config = dict(
    num_hidden_layers=14,
    hidden_size=448,
    num_attention_heads=7,
    num_key_value_heads=7,
    head_dim=64,
    intermediate_size=1344,
    vocab_size=4511,
    hidden_act='gelu',
    norm='layernorm',
    norm_place='pre',
    norm_eps=1e-05,
    positions='rope',
    rope_theta=10000.0,
    rope_fraction=0.25,
    qk_norm=True,
    attn_scale=0.195,
    bias='all',
    tie_word_embeddings=False,
    parallel_block=True,
    init='uniform',
    init_std_qkv=0.02,
    init_std_o=0.02,
    init_std_up=0.02,
    init_std_down=0.0,
    optimizer='adamw',
    learning_rate=0.00128,
    beta1=0.9,
    beta2=0.98,
    weight_decay=0.14,
    lr_head=0.00465,
    max_grad_norm=1.0,
    warmup_steps=575,
    schedule='wsd',
    decay_fraction=0.66,
    decay_shape='linear',
    final_lr_fraction=0.1,
    batch_tokens=[65536, 131072, 196608],
    max_seq_len=768,
    doc_mask=True,
    train_tokens=697000000,
    max_steps=5927,
    dataset='wikipedia_en',
)
MLP neurons of a small language model. Each row is named by its layer, matrix (down: output weights) and neuron, and shows model dimensions 96-223. Each number is 500 + 40 x the weight over its row's rms, rounded and kept within 0 to 999. Numbers have three digits each.
After each neuron's rows, "fires before" lists the tokens most often just after its 100 highest values on Wikipedia text that the model never trained on.

L11.down990:565534475456516504535483512484446505518528550552470515477548493527514494469495538511482444570492442604473462509472518570504489573572478546508539485522521474448492547475538555535458505472530430392549467493515533492489556512483476530455544454550516506451512524487492522481487448493506537489477514482542518541483533489577461482522488428479504487527599454494502434525541548456577463487485
fires before: "r", "ro", "ra", "re", "rad"

L11.down636:423454451491559542557522459475446495459483478513496522426494461481486556472479511566485442479558456488449504553515488540390588463490559533483540544558490527515461487516523538510431497452474511486498459437511425509444497528501413455506469554560513446463488540507522484511487482486526517546506541443454496489506454507526534526511525488510498482534387486506433523508455509484558450479442
fires before: " of", "$", " +", " ", " −", "s"

L11.down323:485539468532472540469496517519523492481502488428507511617487514562536553503491487429536513500447534494481536448504533462503488456504446514525555455477492491459521458518468495511537498532549552506481486526481536530515514495518555448493470512532497469494475462463486540485465495504523497463452530520476550518545462504504578578482501510505464567558529449565534548476496491489505490449456
fires before: "\n", " 4", " 9", " 10", " 14", " 8"

L8.down1285:527467529446539456563507471410541493463481513543478513502513495468487473459396457497521534502529517560479519542494474574477481494526489537460535496513543509525451492532534472501479477513458480497462522471442498541564456555502442430501564515497547495461539548531538542530572484487499470553498502475502544531496428499466524478526495460529497477521412498466527542447480456481544509549493
fires before: "ist", " of", "th"

L7.down869:502492461492522517539452444487467409455466496551554524448494455544538495439503597536545478486519570483525511437547596534478538526462503497507447458508551502400400484516484468450468480464543528559448519484499496464512520539511441499506475495523520491542499478488451438546446525449468558481489549497498523535541470507409467455474512509570468558493509513507503456576487483559514442471549
fires before: " |", ":"

L2.down615:422525552520464526555565514545459462464531490487459492585493506455554489494496567512543471481480515457513510613408527522515442494492475475507443460452449544509507438550464501496555537553488475483507466490470510476515487519463494368537510463536536502476461504489440524505444514474528508478426490510577528570463480544516544533504460528526487447536467497534429499512490496426491533587565
fires before: " 0", "\n", " 1"

L2.down1103:568541496475539478541496478575444423467540537486503499518475529516587571541528504494506489542494483474536437523585511435501514604549470478482514463456477471522487553540495530474477553490556528575502529543507528476496519542495548567503423449524477527530569485562467384505520507573458571522486520501510518515488528489510443514438467472537529465463459548474520526523546450478450492519495
fires before: "\n", "ording"

L11.down58:561464576509507578507475481527588490556535479511537577564463517478486508481458463543546483536491471481565469516498496412562576483528530460482465496509489494519545496418573543473415532581487520493568527457486463584538525480539481459601407507579496441525457485549512470468490456474440437476542516500487498535501537538476535542501587490506439474532432563599454562495435524526505491519537
fires before: "uk", "u", "uz", "i", "ō", "ang"

L7.down991:543465531564503523505486522528510511548453452499496465432532514486483514507498414474524513582557483521546500576514438444494490525537542455483489458543482500424527511530550489529433516556548533460550435447524466486464497515501470516517495559492464439514531521525430512564544489446479516497564543520526489523496489465464528520467541473490504441485507510450459531476558555497489453456445
fires before: " 0", " 1", "\n"

L2.down794:478505513510492557524461503452502560533550465443507480484454544468490509495535505539472503551478528498535495541449516476483485547481462538534502501486425522531426576494472389504506458512455518541513460458485505459480472476547538523537490423506502469504496450453497539526548552546492541461549428556526492416492518489534547457454523486507501433526476491475524478497450446464477410553495
fires before: " |", "N", "′", "art"

L8.down931:514447514456487499491507512459594458429511509499522481315498545569548492529462538498464580414546486470488497493525532472484458465529491490584492569464491516457527490507513478540585475579485502486447482549577510461477503478555452539504551526418521501479471519527496507530554460567562502483548570477530509460536508454485460501528485513535443465512497546510445433466464434503493500514471
fires before: "\n", "-", " 0", " 4", " Total", " 1"

L11.down1042:481484461552544545565523531519480561487509500497524505544529517503440515446407483482528461501518492500541390552480493501520431455509519480498557549469537528498536486449529529513501493577404526533453508545494480540473501452590526481491536497481536490526440543545461488458536530587485526496575552562591499532501451485447493448497515489483484432527531531458483529504457562483542402459516
fires before: "\n", "ersey", "ach", "9"

L11.down383:511496519480526552550446480495502550522513498507419488511425475449477436482431433503491495485542473492539438465499423534511494501511557518468473431600456506491508434447506487440506508465443490577553520443521525516516550505500504518573497507527460442530469521500466512466410464545554466498572439462569467507489449496555571503471490499454474521502463474508509493547457573500576533495489
fires before: "uk", "u", "us", "uz", " All", "ud"

L7.down934:570522506505519566456486521491525541469475529530447473512449503545539488489471385426550471461541462588535476491513516582564533475483534443523485443529558502571512465486451510506464489531524466506544510443475481496444538521463559440517612478556513509522444514501494491491456563483487562472490442424544537423525485473521471411489510398417522496560527576475509485554536439474443499430510
fires before: "\n", "v", "en", "hen"

L2.down1299:463480461497487512578504484474477547486572503496465505535487541448376503493501526504482478580491471490514476545515532530594491511491500487530535580491421483463504485501453506553473479549529499569501457445455508520522566484522418496504401444491540497497441496520509490469443513445463530465545495438516591469567532486500450466509441485531523451463536457562493475504516548452421525521558
fires before: " as", "ft", "il", "ance", " that"

L2.down975:512493445513513541529480482475468471495544419552524499424503539559515451529542467495512555537450556476510432459507586477511467503464546515405504499437506525464501563473448477541494495494410512518533457618452514483522513491537494577498435521511523494456420469538506462508454467500533420452501533511535479434503506493492528533516437499548465458480526529546405526484495497508521463489526
fires before: "\n", "″N", "′"